Weights of a small GPT-style language model, trained from scratch on English Wikipedia.
Training: 623M tokens, 4754 steps.
MLP neurons of a small language model. Each row is named by its layer, matrix (up: input weights) and neuron, and shows model dimensions 272-367. Each number is 128 + 24 x the weight over its row's rms, rounded and kept within 0 to 255.
After each neuron's rows, "fires in" lists the words (lower case) most often at its 100 highest values on Wikipedia text that the model never trained on.

L7.up586 [123 118 126 122 125 114 140 161 100 143 135 114 126  91 100 152 153 111 136 155 118 120 113  96 131  87 104 114 161  72 168 169 136 117 148  64 113 136 125 103 174 179 133 120 124 114 157 128 112 136 101  95 136 155 122  94 100 128 137  89 116 122 104 148  83  57 120  99 164 114 161 102 120  86 163 108 157  76 142 120 118 139 114 105 119 146  92  98  95 134  94  96 127 143 124 122]
fires in: "of", "then", "mvfc"

L12.up1432 [120  92 143 156  99 125 154  80 149 153 149 135 125 122 110 126 108 130 112 142 118 141 119 124 115 163 132  92 101 128  95 199 104 154 160 136 128 168 118 124 139 143 170 135 139 145 100 123 207 175 106 139 161 134 100 165 115 183 124  98 111 112 149 112 122 166 155 116 155 129 125 124 117 128 130 124 146 133 119 101 122 121 131 147 170 126 151 141 121 146  55 120 122 138 140 106]
fires in: "in", "on", "c"

L12.up557 [133 116  99 118 103 144 119 123 134 149 114  94 159 139 168 161 124  72 106 159 140 145 140 122 102 128  80 151 165 104  90 135 119 154 130 100 132 144 146 141 125 158 141 173 128 112 137 142  89 131 113 173  97 130 131 144 101 119 121 130 120 155 116 128 143 113 130 152 153 156 167 137  72 150 115 155 128  72 145 120 200 144 209 119 105 145 179 150 114 136  74 130 148 105 105 132]
fires in: "to"

L12.up466 [129 114 149 135 153 146 128 133 161 114 156 141  79 121 137 138  77 151 113 157 189  99 119 147 129 154 137 145  97 100 149 119 115 132 116 138 145 164 113 129 141 145 178 128 157 144 185 137 147 161 122 136 134 136 118 134 147 107 168 116 102  62 134 127 164 145 166 113 103 149 137 119  86 120 115 145 115 116 111 112  77 112  76 147 164  81 129 110 118 138 111 152 113 102 134  87]
fires in: "in", "of", "native", "nature", "nation"

L7.up372 [103 102 177 143 134 147 109 113 151 123 118 131 117 135 113 106 140 176 133 108 147 139 155 110 162 112 148 149 157 146 162 127 125 139  91 125 126 144 166 102 110  81 165 146 106 114 118 117 117  95 145 128 144 100 107 106 138 149 130 114 112 125 120 141 135 120 121 114 177  66 135 144 109  96 138 118 154 127 140 113 124 129 137 134 142 115  99 117 137 130  98 127 155 136 127 140]
fires in: "which", "has", "have", "also", "had"

L5.up69 [124 139 130 154 136 151 136 184 119 151 168 155 137 116  95 151 140 118  62  99 146 116 156 119 123  85 139 110 140 114 114 143 151 157 145 108 130 118 124 138 133 168 147 121 118 142 135 116 173 101 140 107 124 135 160 134 118 111 104 102 118  95 126 156 136 163 122 194 189 132 187  91  82 165  85 120 145 197 151 103 120 142 144 137 130 152 109 138 153 129  96 163 157 122 107 109]
fires in: "s", "its", "entire", "his"

L12.up330 [122 149 135  91 135  97 150 114 148 121 134 120 151 126 177 150 105 107 153 132 127 123 137  94 119 112 111 141 120 128 174 125 125 117 132 174 114 127 142 128 129 113 155 113  60 106 131 124  68 110 167 165  77 130 139 115 142  60 200 157 110 118 119  88 118  89 106 116 167 129 156 118  75 155  74  93 133 110 131 117 116 172 140 119 136 153 131 106 103 127 141 133 120  91 154 167]
fires in: "on", "only", "picasso"

L5.up118 [126 147 154 133  94 116 138 108 150  90 140 174  71 154 113 140 140  71 143 133 114 173 105  92 139 142 112 131 130 118 184 128 131 161 135 107 130 115 109 143 175 162 150  98 153 142 106 105  77 144  85 140 139 122  94 109  91 130 120 137 165 110 145 101 141  99 137 177  91  95 108 108 128 123 172 105 131 133 138 120 168 112 137 149  99 121 110 101 152 126 111 118 110 158 133  92]
fires in: "up", "on", "in", "off", "out", "down"

L12.up388 [115 140 116 115 153 140  99 150 148 101 141 113 114 116 127 140 118 137 176 176 128 136 144 166 135 160  94 147 119 184 114 137 124 178 146 122  73 155 148 154 130 158 171 107 151 127 149 144 104  99 147  96  83 109 119 122 174  98 129 158  83 153 142 133 161 112 130 148 122 113 116  98 123  99 126 156 104 110 134 145 151 183 145 122 155  77 150 151 145 107 139 119 151 141 115 119]
fires in: "in", "to", "for", "into"

L7.up918 [138  78 176 116 137 122 103 169 115 111 122 114 143 145 126 116 139 136 159 129  48 127 129 125 112 138 116 155 110 113 114 174 138 135 127 117 113 143 141 129 129 149 107  77 119 126 107 187 124 136  91 105 134 111  60 111  81 106 129 136 129 174 119 126 124 130 134 159  82 188 142 111 137 177  89 130 102 117 121 140 145 136 117 122 132 165  86  93 130 145 114 144 131 161 139  76]
fires in: "with", "his", "her", "and", "by"

L5.up1425 [146 110 133 147 139 131 128 107 130 109 122 153 107  83 145 140 113 122 134  83 102 102 104  79 128 141 131  98 166 128 135  92 128  96 130 105 184 108 189  97 154 134 117  82 119 137 157  38 157 126 126  91 119 128 126 145 151  62 124  79 167 148 135 139 142 179 117 113 112 115 120 112  67 128 159 121 105 182 145 135  81 135 131 164 125  96 166 152 118 105 130 128 138 123 133 127]
fires in: "it", "that", "on", "injury", "omaha"

L5.up719 [117 134 187 130 121 169 148 154 119 141 177 122 103  90  93 128 122 164 135 129 138 147 128 152 108 128 124 142 161 166 175 141 128 156 129 199 145 136 159 152  81 134 143 167  99 123  98 117 151 145 118 140 117 124 150  88 127 118 114 134 126 125 107 110 120 132 117 145 172 146 138 135 122 124 109 122 154 107 127 133 146  90 122 110 137  99 145 149 150 122 100 115 103 117 158 121]
fires in: "of", "from", "in"

L11.up1294 [140 127 144 126 174 178  99 148 115  99 128 129 112 175 156 129 117  95  97 123  93 122 135 106 151 124 153 123 103 160 115 128 157 146  75 167 113 145 109 151 135 108 127 127  90 138 140 113 130 136 127 102 115 134 136 143  57 120 144 133 104 111 140 132 133 134 185 117 142 112 137 112 134 152 130 155  98  63 115 126 153 130  94 169 104 121 100 119 126 134 159 129 129 159 105 144]
fires in: "the"

L7.up497 [112  75 106  70  90 156 137 119 135 130 134 161 121 123  73 130 113 151 182 124 159 167 134  82 158  89 130 158 142 108 122 134 132 181  93 128 106 160 112 139 141  99 145 129 163 132 118 124  96 133 153 117 115 121 105 104 141 102 135 132  70 130 129 115  88 177 131 185 104 101 109 121 126 127 104 112  93 201 118 138  95 130  99 124 128 132  85  94 159 147 135 111 167 143 133 136]
fires in: "after", "following", "his", "her", "through"

L5.up717 [ 74 142 125 118 149 139 173  99 125 134 131  99 156 138 217 133 122 132 107 156 120 126 128 166 132 130 119 118 117 151  92 166 127 127  79  98 158 166 131 122 151 102 110 157 114 100 174 145 120 133 126 119  62 107 102 124 183 122 155 179  96 133 116 145 143  90 143 150 125  73 123 187 135 136 144 127 132 140 106 103 137 143 177 128 117 128 105 159 125 113 133 130 129 115 127 177]
fires in: "through", "between", "of", "via", "using", "following"

L11.up1113 [109 141 132 169 128 161 138 128 129 149 141 129 112 142 122 117 157 102  77 146 125 145 105 123 127 137 150 129  89 126 158 109 130 135 132 156 124 116 162 180 128 153 161 131 123 100 124 124  97 126 138 106 127 158  99 110 115 133 124  99 118 107  99 116 159 147 143 114 146 134 136 124 108 137 109 156 101 153  97 127 115 121 166 109 128 122 145  99  70 129 135 117 155 136 108 101]
fires in: "is", "are"

L5.up90 [147 138 115 142 118 139 160 198 126 112 131 146 153 107 173 164  91 137 105 144 146 143 124 164 111 150  89 110 135 157 117 113 105 166 117 101  97 125 100 171 150 126 109 164 171 148 102 100 152 136 163 154 105 151 147 146 120 157 105  91 144 151  89  98 107 111 154 121 166 115 154  98 128 163 116 143 125 116  83 107 138 129 130 145 115 105 123 155 105 134  88 133 132 122 161 136]
fires in: "of", "among"

L5.up1441 [142 117 135 126 111  89 113 110 122 133 144 107 141 109 102 124 133  92 102 135 125 126 149 136 125 101 140 149 151 109  95 127 151 177 100 154 167  66 134 147 114 171 132 132 112  98 149 126 110 105 136 125 112 126 136 138 118 131  84 120 144 121 130  82 151 134 125 107 133 148 175 118 105 159 139 142 135 166 150 134 158 112 159 144 119 126 137 149 134  84  76 124 131 130 150 153]
fires in: "of", "more", "still", "much", "three", "late"

L11.up679 [122 153 126 118 106 155 135 135 118 127 167 133 135  81 158 123 135 114  97 135 122 149 162  84 126 138 115 130 165 106 135 131 121 151 118 132 156 156 146 132 123 127 171 126 149 119 134  79 138 155 143 117 100 128 105 112 118 123 155 124 101 114 163 155 151 174 178 168 105 153  99 113 152 105  64 137 144 119  96 117 116 153 126 157 105 127 122  93 111 131 128  93 148 103 116 126]
fires in: "on", "before", "his", "until", "upon", "only"

L11.up795 [136 130 116 147 142 157 108 135 127 115 126 129 162  88  91 156 108 154 122 136 132 111 128 140 136 153 114 134  97  65 112 110 130 139 123 183 136 133 120 117 127 130 127 151 123 141 132 153 113 143 120  88 116 140 116 110 126 138 109  97 115 135 152 139 149 132 168 156 128 177 139 148 100 116 123 130 144  69 113 124 109 118 134 113 162 177 128 155 114  99 150 110 118 150 127 114]
fires in: "was", "an", "grand", "is"

L12.up361 [151 136 121  84 164  89 142 117 114 152 166 156 130 115 100 135 126 131 176 117 137 128 113 127 151 160 134 149 102  77 152 108  80 149  98 119 160 112 145 134 138 160 147 126 149  95 120 134 132 109 118 148 139 156 110  86 140 109 121 146 103 139 114 160 158 130 146 128 104 136 136  80  94 124 121 143 134 102 126 140 137 118 130 111 169 159 142 174 126 141 136 124 130 138 101 149]
fires in: "an", "another"

L7.up20 [119 129 153 123 104 146 150 141 131 140 145 169 117 115 124 123 102 113 115 117 174 120 140 147 148 136 110 139 182 117 111 106 116 173 122 156  82 118 125 142 180 111 123 105 136 151 109 113 150 177 150 112 137  97  91 128 121 163 120 121 125  97 149  99 154 160 120 117 107 139 161 112 120 107 151 172 132 146 112 138  74 101 146 128 149  95 111 125 131 116 109 151 184 111 148 151]
fires in: "by", "in", "to", "under", "from"

L12.up654 [112 127 130 144 155 101 164 140 149 105 134 160 124 141 136 115 125 141 141 210 103 142 151 121 117 116  78 127 101 119 113 148  99 150 133 117 175 176  83 159 172 159 153 122 146 141 120 165  96  86 113 115 113  94  82 113 157 165 165 136 115 174 167 141 115 137  87 127 142  87 135 127 108 139 130  97 140 132 157 103 149 163 169 155 134  76 124 115 110 142 130 144 108 132 169 130]
fires in: "of", "over", "in", "among"

L5.up1041 [103 141 120 104  83 142 187 138 110 162 137 158 172 152 150  95 104 109 144 119 133 162 113 116 146 153 103 157 137 137 150 142 182 131 120 128 126  83 139 165 122 126 128 119 136 115 106 133 134 120 121 136  89 127 157 139 150 119 116 152 144 101 118  89  89 157 150 136 114  99  84 151 134 162 148 120 137 130 112 109 151  87 118 138 141 133 112 115 121 106 143 127 134 142 139 165]
fires in: "in", "of", "throughout", "time", "across", "the"

L12.up59 [147  74  86 115  96 134  93 179 125 131 138 120 162 119 132 156 103  95 123 101 128 138 147 110 130 135  95 126 140 141 111 126 101 170 141 154 147 160 143 169 136 144 163 120 147 132 128 166  82 163 143 160 108 123 121 130 128 158 131 134 132 107  98 152 141 125 144 152 101 154 159 131 134 129 132 119  98 104 130 120 160 163 161  99 141 132 130 135 107 107  99 127 137 103 116 170]
fires in: "to", "100"

L12.up830 [ 88 128 143 124 164 123 125 158 129 132  94 114 102 132 141 162 105 109 144 173 131 159 159 111 114 154 136 156  95 154 110 128 172 133 103 166 159 118 113 133 134 141  93 111 148 171 148 152 114 150 110 139 147 150 112 114 109 113 170 152  98 110 141 161 117 109  98 129 141 138 153 138 112 123  88 152 119 119 162 133 154 127 131 149 140 157  95  80 116 113  97 148 100 133 129 136]
fires in: "de", "of", "à", "a", "les"

L12.up1107 [140 131 127 125 146 127 159  64 137 153 107 114 126 127 117 150 145 145 132 153  94 148 142 150 104 158 115 178 123  94 127 109 118 125 177 142 132  97 123 125 102 156 111  95 138 129 173 100 119  96 148 106 108 117 130 132  87 139  89 128 160 133 152 126 142 145 123 188 125 140 107 129  93 139  77 115 126 167 120  98 149 142 125 113 174  91 170  87 124  93 110  84 144 181 124 148]
fires in: "the"

L11.up528 [165 147 122 115 139 136 109 112 123  89 112 140 131  86 116  88 121 119  95 196 130 146 122 112 131 142  97 128 132 139 136 106  81 133 123 142 128 137 113 122 102 142 165 132 122 155 150 159 134 172 124 145 124 104 100 145 180 116 148 170 101 128 154 156 118 115 124 152 124 150 155 124  64 141 159 134 118 176 144 133 160 121 125 113 127 116 136 118 107 112 118 120 146 133  83 118]
fires in: "de", "of", "van"

L12.up311 [145 127 181 139 122 131 146 162 160 152 159 115 133 117 126 150  60 117 118 162 154 177 154 145 146 154 103 127 149 132 126 134 115 173 117 125  97 145 113 128 123 115 109 167 124 101 137 118 110 145 112  98 111 102 129 111 151 132 135 115 143 120  94 131 108 109  80  80 145 130 123 106 134 139 108 127 153 131 122 119 161 103 143 141 140 136 110  99 118 170  93 141 118 141 123 132]
fires in: "had", "was", "made", "took"

L11.up1327 [123 134 107 107  93 142 158 166 149 147 167 140 144 122 107 112  98  94  99 133 152 123 174 140  95 132 101 126 145 168 151 153 139 105  97 123  96 123 138 122 152 145 121 106 151 146 138 125 176  90 110  86 123  81 108  76 144 159  90 140 125 154 135 131 149 122 102 170 121 150 154 130  91 112 174  78 142  92 105  88 150 146 142 141 126 159 114  94 102 121  75 150 145 104 127 111]
fires in: "his", "her"

L7.up864 [103 131 172 136 125 132 171 125 118 118 145 143 138 103 137 130 117 147 102 135 120 108 118 107 131 164 138 120 171 150 125 105 130 154 162 136 177 134  89  89 131 108 112 134  98 110 144 149 126  88 138 149 150 120 144  72 165 128 121 123 131 116 158 144 112 133 136 156 128 126 159 132 151 106 151 137 116 139  84 137 128  95 182 127 141 145  98  78  95 146 116 122  62 143 127 128]
fires in: "to", "from", "after", "as", "since"

L11.up1500 [126 153  82 154 145 158 142 107 150 123 130 160 113  86 154 192 131 142 124 129 137 144 127  82 124 127  71 154 134  97 139 120 125 189 140  98 133 130 119 102 158 112 114 126 163 119 113 119 127 125 135 159 123 109  95 103 109 136 140 168 134 123 148 105 118 121 107  98 104 134 112 126  52 144 156 136 142 142 150 131 116 171 156 149 138 161 111 154 142  77 107 120 149 113 123 110]
fires in: "that", "where", "announced", "said", "when"

L7.up353 [138 121 128 112 198 163 161 109 100  94 111 109  98  95 111 145 141 117 132 114 118 151 150 110 141 143 105 123 127 161 139 129  92 143 125 114 145 177 135 137 128 142 124 122 140 125  96 166 142 111 108 117 135 107 144 117 177 156 181 135 101  90 139  95 125  84 124  85 156  72 147 125 129 144 102  92 145 101  96 118 163 150 134 144 145 136 140 111 142 130  88 150 113 135 125 156]
fires in: "of", "for"

L7.up47 [126 159 103 133 134 121 130 171  90 106 118  98 135 171  84 127 122 104 159 116  63 118 131 133 135 127 103 107 129  79 144 156 103 124 133 135 133 130 119 130 147 129 148 158 138 101 120 129 127 143 129 122 123 111 121 123 119 163  96 120 120 109 120 128 126  74 128 116 126 132  64  99 132 149 132 113 149 110 154 114 142 105 134 125 131 132 152 149 132 136 130 139 176 108 130 140]
fires in: "during", "early", "of", "later", "according", "earlier"

L11.up715 [ 98 122 158  80 128 126 124  85 144 153  99 135 116 174 132 124 134 121 171  88 131 113 116 128 123 141 135 152 114 145 176 159  78 106 106 165 158 172  85 150 110 152  91 137 127 144 130 137 144 141 133 116  64 136 118 140 110 146 147 150 126 170 132 115 161  86 164 123 134 126 129 174 174 145  77 151 123 126 145 147 110 153 152 109 134 133 142 134 117 121 126  79 114 142 132 129]
fires in: "by", "constantine", "from", "constantius", "maxentius"

L12.up157 [158 187 130 144 157  93 149 141 155  93  94 160 104 181 112  99 144 109 161 165 129 123 128  54 130 136 132 139 161 100 148 154 101 151 139 120  73 124 136 164 145 124 114 119 112 140  53 115 162 125 149 116 123 133 109 145 120  88 140 151 164 116 139 200 106 108 151 159 130  91 126 161 139 153 112 160 133 145  89 143 103 151 128 107 141 122 132 112 104 136 161 140  83 124 136 100]
fires in: "in", "of", "at", "on"

L7.up1401 [149 117 130  65 117 124 136 148 131 148 128  94  95  92 151  72 112 119 132 146 143  83  81 153 127 129 129 145 136 168 168 158  93 109 142 159 159 142 149 123 132  75 137  79 136 129  91 107  96 137 135 122 106 129 125 145 119 142 110 122 114 141 119 165 190 128 111 147 120 130 108 102 111 132 106 127 120 119 107 153 111  90 158 106 160 136 160 124 123 123 140 111 116 120 153 126]
fires in: "100", "top", "following", "topics", "high", "last"

L7.up206 [123 145 138 149 132 156  99 111 131 131 161 148 100 152 123 119  99 108 125 123 109 135 136 110 109  91 151 171 155  92 126 120 103 117 115 118 156 103 149 128 143 113 143 156 140 151 120 107 146 146  76 162 103 110 139 145 144 141  50 144  86 131 129 116 111 157 127  98 152 119 139 127 158  63 179 122 130  99  91 164 111 134 118 149 136 172 115 138 103 154 138 108 134 131 115 121]
fires in: "as", "a", "asian"

L7.up1177 [ 99 138 114 145 117 151 112  92 142 107 130 148 125 120 146 111 184 113 108 125  90 106  97 137 111 133  78 104 160 146  90 166 129 125 139  88 119 123 125  82 116 130  88 201 112  85 131 178 112 127 165 120 138 103  94 128 163  91 167 153 151 139 108 115 153 140  86 106 125  99 103 140 109 166 127 160 155  95 169 133 111 107 138 112 177 151 146  81 163 126 133  88  89 114 122 116]
fires in: "to", "through", "into", "up"

L7.up1350 [ 86 136  89 125 116 114 115  96 118 130 109 149 125 134 135 139 153 113 155 156 104 148  88 122 100 152 105 135 137 142 115 143 114 152 109 151 120 142 104 147 115 125 131 143 133 119 118  84 130 100  94 151 161  89 132 127 130 163 129 154 142 139 109 123 166 123 170 125 128 168 128 141 188 114 175 158 124 129  87 128  99 124 111 142 100  87 138 112  96 150 151 150 120 139 121 129]
fires in: "from", "f", "ferencváros"

L5.up521 [138 161 142 135 177 105 142 121 124 130 129 124 142 146  73 126 114 132 120  98 119 118 131 164 117 118 115  93 137  89 134 115  92 132 118 106 161 119 122 201 134 172 136  92 110 114 142 129 201 112 162 105 104 126 143 118 113 157 150 181 135  89 136 165 150 141 103 122  98 110 123 139 102 153 101  99 124 123 102 104 137 108 121 125 107 142 169 133 152 108 109 141 187 129 126 148]
fires in: "for", "of", "and"

L7.up630 [126 135 159 125 118 135 162 165 141  88 112  99 144 140 133 158 142 110  97 103 139  87 146  96 157 137 107 135  68 134 118 132 120 135 144 144 126 116 163 138 120 135 126 138 144 123 140 114  93 115 114 108  86 124 113 153 147 111 118 132 109 130 141 116 123 105 125  85 138  98 132 109 188 148 127 134 126  90 135 146 145 122 161  97 108 117 117 119 159  86 131 101 104 161 146 100]
fires in: "of", "the", "first", "for", "to", "biography"

L5.up1470 [101 117 130 113 154 132 123  78 144 143 143 134 114 102 179 137  74 118 113 139  85 156 119 149 177  99 113 124 144 156 122 104 108 162 108 141 121 147 158 137 131 155 115 129 138 131 133 140  84 114 138 143 146 106 114  94 103 158 121 110 141 134 143 118 128 119 108 112 149 137 135 132 142 118 116 119 139 135 152 112 112 147 137 119 118 116 113 158 137  91 121 111  98 113 142 106]
fires in: "at", "nearby", "in", "inaugural", "of", "near"

L11.up1023 [119 116 149 149 120 144 124 100 107 100 160 129 126 132 134 159 127 118 150 125  93 137 137  97 161 117 119 135 143 158 103 142 106 109 145 142 105 113 115  79 114  93 172 129 140 148 177 156 110 139 141 145 127 135 117 133  96 155 129 113 159 137  66 143 152 140  81 145 130 120  85 135  83 162 112 138 127 125 126 130 149 107 163 173 129 118 133 104 115 136 110 120  91 153 159 126]
fires in: "the", "s", "hms"

L7.up399 [121 190 124  84 128 137 172 106 113 136 120 130 146  79 121 111 176 152 124  98 114 149  66 156 101 102 111 159 122 145 106 123 167 121 141 122 139 169 166 134 131 145 158 125 111 122 123  95 115 145 126 116 148 206 104 112 119 125 123 136 137 109 150 159 111 114 138 158 108 148 132 172 131 150 165 141 133 110 115 130 116 121 125 153 119 141 139  87 137 160 138 134 103 125 158 166]
fires in: "when", "before", "after", "between", "while"

L7.up276 [ 99 108 112 139 105 136 114 148 144 162 104 129 142 125 143 131 115 101 126 148 124 132 108  95 109 130  77 164 140  78  91 147 120 105 130 132 110 139  93 109 164 141  95 116  96 130 154 139 164 179 154 162 129 169 131  78 131 139 137 124 126 135 115 154 125  87 140 112 114 126 113 169 109  99 112 143  83 118 127 151 145 128 133 118 135  99 154 123 121 134  87 135 146 125 138 108]
fires in: "on", "under", "in", "due", "near"

L11.up1433 [108 121 120 134 162 147 140 141 167 144 142  99 182 142 135 179  81 158 164 148 136 159 111 124 110 148 124  95 108 122 125 148 157 135 126 142 186 100 127 169 148 141 130 129 208 105 146 131 134 121 133 116 136  91 129 140 128 141 118 130 144 141 141 104 115 101  97 133 192 149 158  98 140 181 123 112 122 122 111 122  96  93 138 111 147 139 135 118  88 126 113 140 163 138 158 148]
fires in: "of", "in"

L7.up1471 [128 111 134 131 134 111 128 134 101 126 174 145  94 141 131 131  98 115  93 139 114 137  96 101 101 137 137 139 127  94 129 144 167 142 120  91 117 148 129 131 122 146  99 121 105 137 129 157 103 112 121  80 133  90 119 149 106 145 119  97 138 131 126 120 167 134 103 114 153 185 121  69 126 132 172  82 129 142 119 108 124 119 135 130 152  98 161 131  78  83  99  93 127 146 139  99]
fires in: "as", "of", "by", "for"

L7.up1009 [ 74 139 135 155 120 143 148 130 110 135 117 119 156 106 201 156 174 140 149 153 147  92 121 109 166 137 132 158 169 110 171 138 114  96 134  74 153 129 181 154 112 149 109 114 146 111 130 105 105 137 152 154 140 111 115 134 141 130 111 134 137 135 148 128 151 112 167  96 138 156 148  95  96 125 121 139 127 157 147 146 133  84 169 145 128  89 156 119 132 135 145 123 148 111 162 144]
fires in: "was", "is", "are", "were", "would"

L11.up903 [130 114 132 100 124 139 105 130 114 149 166 184 156 180 120 128 103 140 125 102 144  88 129 138 179 195 121 101 137 110 148 175 141 113 198 108 128 118 166 169 143 124 156 149 144 140  90 166 113 163 152 109 133 111 138  87 157 123 163 147 151 123 103 131 125 143 109 111 112  82  76 155 156 131 122 158 127 125 135 135  93 151 123 126 119 124 134 123 131 115 114 157 127 123 118 124]
fires in: "end", "began", "starting", "ends", "begins", "time"

L11.up131 [ 85 156 137 155 123 100 158 138 114 148 125 115 117 100 118 106 148 114 134 157 145  95 119 112 116 124 159 101  94 125 129 107  96 120 101 142 145 155 142 155 137 114 150 154 162  85 103 131 127 131 131  92  99 142 120 145  94 139 129 111 104 143 148 127 128 106 176 109 137 152 139 174  89 100 115 111 130 114 104 134 117 133 135 197 139 111  91 163 153  77 123 140 160 136 163 149]
fires in: "be", "became", "was", "as", "become"

L11.up1260 [105 136 172 142  87 161 164 145  94 149 113  89 164 108 117 144 130 125 121 115 108  96 111 140 113 119 124 135 161 128 121 119 131  85 129  80 122 142 125 143 119 132 124  99 156 145  98 104 110 115 131 123 142 125  93  96 108 115 109 165  99 137 143  86 146 137 132 105 135  79 176 150 111 122 107 151 156 154 129 105 108 108 146 179 132 147 119 115 111 116 124 153 160 110 107 137]
fires in: "was", "were", "be", "is", "are"

L5.up409 [ 93 152 131 143 108 105 106 131 129 165 144 141 126 110 188  87 108 108 160 127 109 151 126 112 124 106 151 129 132 139 148 146 134 132 145 168 124 132 148 112  88 146 153 116  97 132  67 139 136  79 100 115 176 109  93 137 128 111 115 144 112  99 200 121 102 110 111 156 107 110 159 206 132 106  74 107 117 147 106 126  70  91 106 108 145 166 139 109 160 171 123 121 137 133 109 114]
fires in: "year", "have", "had", "candidate", "having"

L12.up229 [ 98 106 138 139 115 113 140 111 129 152 126 161 127 143 173 134 147  85 167 142 137 147  75 114 131 146 125 103 148 141 134  96 158 124 152 128 150 139  97 158 125 137 124 106 110 120 124 128 145 152 102 110 136 151 128 122 150 147 168 131 123 170 130  96 149 126 158 131 129 140 153 122  94 123  93 118 121 135 140 122 114 162 138  81 119 114  90 146 152 123 134 123 135 128 154 151]
fires in: "on", "in"

L7.up1016 [ 96 165 119 162 160 146 112 123 133 140 156 135  83 112 156 116 111 104 145 118 122  92 124 147  78 143 114 137 203 147 126 148 118 167 144  96  88  98 106 150 134 113 129  99 138 102 127 145  98 122 145  96 134 150 173 108  97 138 135 124 127 113 166 142 110 120 151 161 176 116  87 131 107  72 154 107 117 126 122 115 201 105 131 119 114 135 108  86 138 121  96 152 102 141 106 142]
fires in: "into", "of", "time", "where", "southern", "them"

L11.up134 [133 157 141 116 142 159 128 163 117 160 107 121 113 159  86 193 126 125 133 152 112 127 138  88 151 105 116 115 140 116  81 113 113  98 181 105 116 146 158 117 145 136 115 130 153 121 165 138 141  94 120 106  74 139 160 128 102 148 137 157 124 106  71 144 117 123 113 125 117 159 127 109 122  89 110 111 176 120 116 161 113 129 133 145 163 130 151 129 129 133 121 126  97 145 129  98]
fires in: "a", "very", "too", "as", "more"

L5.up869 [141 150 113 128 114 159 176 145 137 139 140 176 149 140 164 129  98 137  93  67  96 123 149 129 100 145 129 175 175  74 112 129 115 112 127 114 113 146 162 124 138 142 106 162 139 114 106 118 117 120 154 152 116 103 119 118  99 150 147 144  82 129 192 121 134 159 147 123 150 148 119 172 135 166  97 119 184 104 115 131 121 137 159  97 161 101 109 151 119 132 116 111 108 138 129 143]
fires in: "for", "to", "of", "life", "after", "by"

L12.up1445 [115 160 164 150 150 151  85 119 120 119 125 135 143 179 110 151  88 106 115 136 103 126  70 131 123 113  95 137 156 103 107 123 132  47 103 100 120 120 171 136 178 125 180 158 135 126 148 138 114 106 112 131 120 102 163 146 125 171 118 110 151 135 136 138 163 106 132 117 107 132 172 136 128 153 112  99 128 142 141 131 120 112 132 144 150 141 129 132  99 150 113 137  94 129 141 103]
fires in: "so", "more", "software", "less", "how", "too"

L5.up298 [130 151 157 116 136 166 119 148 120  89 125 130  88 177 124 117 123  89 107  98 122 126 117  93 142 137 112 108 128 100 105 172 148 113 103 163  90 139 119  94 134 122  88 136 152 114 123 136 114 140 176 158 144 109 134 108 100 121 133 151 137 109 126 132 140 145 102 114 134 141 135 137 160 143 156 135 134 122 118 116  87 130 131 124 106 146  88 141 151  84 109 131 145  94 150 140]
fires in: "university", "college", "ncaa", "school", "conference", "colleges"